config = dict(
    schedule='wsd',
    decay_shape='linear',
    max_steps=8429,
)
MLP neurons of a small language model. Each row is named by its layer, matrix (down: output weights) and neuron, and shows model dimensions 0-127. Each number is 128 + 32 x the weight over its row's rms, rounded and kept within 0 to 255. Numbers have three digits each.
A block is one neuron, or neurons of one layer that tend to fire together. After each block is what it responds to, as a language model described it from the Wikipedia text at the highest values.

L3.down303:131105146144171102050187134102146102169135114068120128164128161163043129111093151164099108172180123128104153098107176083144102116192088124141120133153091136171095111172131080126117147066093116115175164162133105169146168115174148126104107096087141129081127144127129156079109089149081162084108130136075166157166105145098110139103140137116087151089127125169136151127110187095094095152089
L3.down380:076206131120139158182139159156173106138174140122122170146146153111129130117133170075137183107085148116102156026130121137092149185163110131158139075144103077117128148125123106143150160157196146148098120128189162114151100146099159070032128134140150102186089123131084138155146117135119065097133123126193087147098070095125101154156180132086157086169161080080155187182115123129118173147201
L3.down456:092128147150136166146115121128138157115125118124099192129107127211191120157150098105163123123151140115094100184142084148101119135083127173145099155091127131057114068205153135171111070136137156116080074092176120091234139158160152126091142082100137080160098147178144203124128196138082141107184105152184085144103150132100150129130119125104115105130142132123062136084097233104081152157193
L3.down747:164124146161148111109154125099129116107105126133135179193156116146070106127142110117131117166094116122135128138046186084134153154159140146123149076175117097164119093171152162098082077129123161099133181160127106140163154089168139147171135120134115121086148198118136162149166111117159115066136125064093128107142134114115132174123184122132045096164075120084144129087076182062039106157090
Description: Clause-opening subject words

L4.down33:112188114093091154124116163125145136167148098109137091110120121141122086098120190103100093173108121149070129126148085122095189151059146149105180084144098112132177138200130130138086111098128175160135165136123146190103141142156093158185110168171108194160136157089088086126166147140181160160094148092142045188116162110118104128087056111129085058163091106140138060201120157194160137145148
L4.down231:098171127127137135107107166125160123132189144145042100147067184106089151119123152147188153120135108136146137141098212127126078099154161137120136112134097126114136022094126152083162099069068152171142099115197181157108149139115140041157127098114141129141123089138077105096146117188170173120126107172136132176150086085149178090073135126116043127141154163088098102148156134069111174139169
L4.down253:127192114069163105133142136171061155134142095128139122189121164130129097171146101126099108206087151167113127168097056187142154152109178131117080109123151149165115150151117148129111062143102141117109137133107115152123101136095161090151083130153100144105116227139106038095145133150174216168143095168155141137176153125116138105107096146164145145076154148121144126146131107123112133121145
L4.down302:129159161137138165102139170173065132108132120167130132143089141115168120138178096153126065115130125103159113090108114139093129073104122130167144146109153087150136158158077136120080123138164112146157129090112163056128146206139132057133104155087053158129137115087120046123132129165095135168161070207123126137098104119174146064165094198176076159136166117147135121140154154135130103047174
L4.down321:150140158132166158147108160100100131138103143121083107168082121132092091119086086146142167133093168174111109132091081118042152059123187129158098134108080165128126103154134137158191134141118155115154100177089132105083115077104138130150111090146145130108128121056165100123069147098120139190084128126128119109122092139159139098145099133074178118114109162092123127100088143084113165071127
L4.down340:094175166137135143119130126139100035175131067128141153160153105106112102119132126084138152145118075096138124112085110179093098100082136120156088153082161137136080136098146113070134154128142151126130138085138129112170122083105182153116170105121131103102096054111153117089188181105087143088153163146157115161147113212159167143185104158170085097170119131104147104099165141156084126094101
L4.down508:134130094101144083082116119133207133121128101127147122121125089130082136129126147120139120123192107101143186119137096081153153128124079132063199136108052142146142145196178128131134078118146124150156116125101135194163089113158113137119085193091118129109138157109094168115138123179113167128123116117133160090133139149104135134119145062094107127111136060192121145155057129101098158108104
L4.down516:173142141188154103143117179079160146134129106152163172098094131119093135113145102133155090076119134074087110161091124098158206149178172163107154115113072079145127066127177146169109153142149119082095123092109111106154170170154168160131141197102114142131111095197096108106118126089158083126146117183104200135118168145212129130136133098101156163120122170114129115161185155091140097124112
L4.down574:043053119193045072135171089113088156089135078160176124135128107142099086137173142196107189173104146140132166064085118139115080146153118154130116083158114193128160077087143113121147087115140181148136144100225180180132147180156143122162101129158116105064114126149086152141113149136119178078134124152128140131175112095152153126144167143090060176157173098103134140156078161077204140127104
L4.down640:083163066185151096114117092140137095079085128165144161150145160128171143074148125136122165180141132110158150076135104115176201136143154130113143160159135090128079154122144114144157132135139087156155073136091113099096160120129165105069112147123114144187137121125111090108148094124109123186131149154106174077120093089133113172110140120160129154105181143146129148132099111165134170148088
L4.down645:205165147141113116212083113121111125082146094125110086153104176099136146170138140118162165123125139115165093134137101196093145134109156095142150126105185173131130078155107105107150129163132124098091147134138186136087124176121126116129078068151155122178086146140136131162107118082118185108076103123120132114207111082171098165143137123132117116089161103101139141098135156155154147189103
L4.down730:110155153103126122119161209140110101151088078173135140119158143113090136110131124122147125205158161143107134106121119135130114112165129127067204116151111122138119107160153170099127141145115122128120182112079162124154079197129132110155062125134134109113139178057130135114123139118165138100094126125113165116159143086101125178114125129153099121133164125132134100184149091108167147116161
L4.down800:135165113184197090053189104126060074164118060174143066129171169127132097139133146190141073162136087197165098151143092080106106176148123127191113187106161157113155156113054116151081139101119105101076095106086118143133181097129072116104194138108163095143091124126159069109067120138118113142130134090120154155135115187200119139141153103116132126131116145176196177166127127151143147121053
L4.down958:137170108129111153183128131137129190110119109112122121119091114108114125154179117072130145073134163152112131155162148125128149141125139116184106193120077142125137133201126140133131185137109120115077121100127148122153165080149136139148153163137123132107133112196131102116152114110219164138145184135122044109090113085006104101131072169113180126112106135110159107072124156119122177084085
L4.down960:110131108081095151126217147087082116147192177094184135094136108117137163074103121132067146114089122163125107143148150154106102087129124115091150170136201161182130157131113064142118145111080123149078070091182151088098125139129117087126156081144071110179141079162163145126105180076149126145146142151157157107051114131108077108142158120125138115179101182090164149108174159170170134107127
L4.down992:188086126145108090095104163116048110151129139132147115125151132142101129103108069195149118120162102168155152202110087118114074140133156124088129127158115116101147089141109121102118140119094215069074110108122189163102090151166133132107166067152095085072138113118162188126064101177158156180150121198109172119110164093138154150148156118094103121131109124108137140133126110127121106174135
Description: Unfinished words and compounds

L2.down833:185126080168130154143101091141147128167160115149108220161158157168176159122181153151202116007151145117123099124100163157122168114096063130131127116143159084123108088162133120137159167108194113147077049086118145089150125072176111138083096093143163141117080096105044112155136135169183131076130121142140164105128207121105143128134154143148105162126151087203071149117082107108085151139073
Description: Subject pronouns opening clauses

L3.down274:122118130146080106131169107163099109128114175137104155161096093154111115136121139107105092130141117168158094161114083177137155132060103110185133144162162133150135094155088140095114143139094078161165123139110130074096136132144148150109152102090131164073138125075093073132096150132164201115162166080144157146194142128108119095133080112102122110159145199180122112124102187143086162214160
L3.down347:107117137123124114087197172112098098193201138163111134147114104148120170163142074108133111156100202160101142115126164121139152150179130143154090059186141144180175159099157147094148134132133140128089151119130194092075119159132177154133047122148149172058127083101102049121122118108096092160110070094089166152134136122136127113159115111112178104159161082136120161123181150131143081195089
L3.down685:118118057143196155090153153069130115163195167097162124097158108113145066134170100126064099150102166123115109101111138128164084120120130143101122127173218151087140138121213151153100085137023082150096136204079210117100089105120128122084154048130176095094125173131157101103146176149148154097131109116102153121171084164117040136137155087132142145091104168152119110202158118154176079114099
L3.down997:100146107138089124156149096113115105156146095102150163129155115101146140079153111101105089163039096103141123098172081105119158150130127098172109128116189149112105155050158113118156121088138110172166145134045112063126141156157107094151120069142071183110154116091131081136147138113085077141109155125128145174190082103160134151119104133128137051165145104147152082196142127135135130101130
Description: Hyphen in compound words

L2.down962:110137101140123119127214113139094085090078169102141136146105170167133173156112111144113088120154093127121175102175109181172118084143143138102166088179123125178193089152114168133150078082111141120098097136142115164113089123157172123120138130130114121099097171133154053165097112153158185072194151111155154104163114162148216091120181098116074092133131154122144069148139109117083162089136
Description: Compound-joining hyphens

L4.down1:161107120139169132111152159135143154130154108133133084159076141109154160151153114099139187180182140087098106097135210139150145129183077115112094153123157145115137080166183111117160137096197171124065110116090091120136155111099098133082106160052064182154158110070067024191067124161162168138106168147133084120112144100132139147141128156154124096070157095158140170130123179139057083077141
L4.down91:178174107141168111099111128200167113106157183164106181137104081146135217172123112090118069147128116146133167151100073145118063143113133155155069098126139103117100095184190111068099119186165117093153148100137091121109143173138060138119137079184141153133118183125142123111148135166167164097096109128068076138147126099031123149113161107088097135162114099065096092142161174078107092119107
L4.down113:117162092094153139206085137141184198165111098194135168098157119094160105141134072160154148116106122147117079111074100111069101120127145089162143119113126154144139086173150134140132083163127130153104022160112140067180179091153101143136096149162186125178112092126169155113162100137103145102090138177110134128142146101145120123147085133121134113128104137146100114108131105115104154079140
L4.down119:122109105147128135119104172081118127143133104126077185084116098154130116116115144141130175142132093051154115135117127090129106171140087154202097150140108169145097091178151119137144175141146110149135091096145052094140161119150171135143099166110137154131158244175126126079174146172150131153181166172111143192171194135150125095121126173126056127108089104126094180158157158106121077126133
L4.down278:150155100127176135126124190103156120140145157150199118140113104116145199071121125051137151114086128127117138160132101141174163069089111133171120155149153162146091078136103096165087113122113109142134087123152157148152116149067148112188127169142097153131166147169095162141086104169200148155157176179150100179117145141080163134116071119137150097126145149138081123101087121138000098124074
L4.down316:114128116082112086106090146054103071098119105195186152113136132103140131108156133049080157076167110135144119096133149163128075123150102142075105130081133137150090083151154116157135154087114141088108131157112197133171146181108157131087040171131137124124112108202127174102153169158091159119107090074188117119106108206137135096151131150102158193127123161166155135074165111170155111099141
L4.down488:125093139066107135189121147161150165149127079130116099154088130121050134186206177134158191107150091125107087050129099130192132122123155120127191099143157106114106118134126120116168108081152148091068119161107197166054145172133119126140136129142101157084180104135077060143132115138156191188114147163077116121133111061183191162106116154139195201128060118095074086175089129160144146186132
L4.down496:093164078146150137099119207123108118075227095143086137122096146122114111135088099113062102084143163066188164156142173135094131135107138122115147118081092130151145073120103143147105194109132118101145118095084088136123127103142102122084120137083169133119132165181130138066115117116091181192136123128150105142152139154132176111129083188103159184143131142104105110165119181172150118130101
L4.down511:098180054136065106115131149102147138179142138172087140135080136159092132109149081116076113059097122139153080131165180117141142138160106146130144125122151158125100151168132156152113099140155133166138051107105120124183108155078157139113159094100092081100124120125135122159119157093066112144139127162110101107090157133100129145195147138139170146074065180120078142137133153089140140155092
L4.down541:186071063132156169158165147078133133103081127113140142137114182098137149126205153088092195166146145115096158147066131179109062101131177032140094079114100111133102145096165151135110080143120143096078113085129169136180186099097145135121140089089157151125099116136126170088140134117070187144107101144127127137096117117133158071097152163134099161148160103110096185106111152114130111121119
L4.down676:019142134113145123189162118134127055089120099215083042141138089142169144141160126164124121137120118105159188163133183094125105112150154127182148145124072055128078173121112092171102153117105155151107082115148161062087179036149094102126130101186182148160103139152124099092100140108138113146099180160172107209125114126126134148139175115132132144108136090137124116121108103152161113067147
L4.down857:124061086185133108108102157112145117165147127142121175091189121099148172119157150128137121092160170145183148129125134126095167139121038141097110192146114183181155127096104065120075060147133195163168126096117114135066133145135164116096106137103164163117179112112155149145168167098076128110172134126100078138136081097148132196164123133136151134199131164076119148119137148083143121088098
L4.down904:085145138037140100076105109132119199091153132069118098139155171120138174146122096159152114165152104140141145131137110166146108187089182155154103112092081107061128172053132127120105135103082141063164178099109150170101122136143132092076116114130100172123113115125104100109123106115152135092070147110117165110104127150191126229115103190100167114123163114130111093110146100138153167174097
L4.down944:087094121168113168082147137168150154105135098098141126134096081155193101157168120135129127139055128115097164125098102098164107118123158181101178148115094165158109070165100142107108108131083185157149104099135088123122132159076075143115152137135109155182131120152135183143143141145085113164109127160129109148109241093151116137134129117135093131117110191133081137104145172130107168098069
L4.down947:107129109175125117113088092171126171098111094147175081122095189134145144142161096165119186131147146145072145145101163141143119161108154119132075111111187109092136086150190099189172094124125181112154186155083154127163175108147111140102166130161131122111115101110076162109141091138138126053125144138111160161136094083171100170140095133076135120118169076154096123131111109093089108167085
L4.down954:166091113111112102169135099165088141103100124177142176109125121183133125120097114048136064118154125038167179147072138139160137083074061112091168156142111079108083067158140089114123147092084089137169124156116147069165133158104063210114096141166135146123070122167165119141128099155078121112131101139106139164134119155117133187144130117129109098159137095162103132083121105134173125147109
Description: Clause subject before verb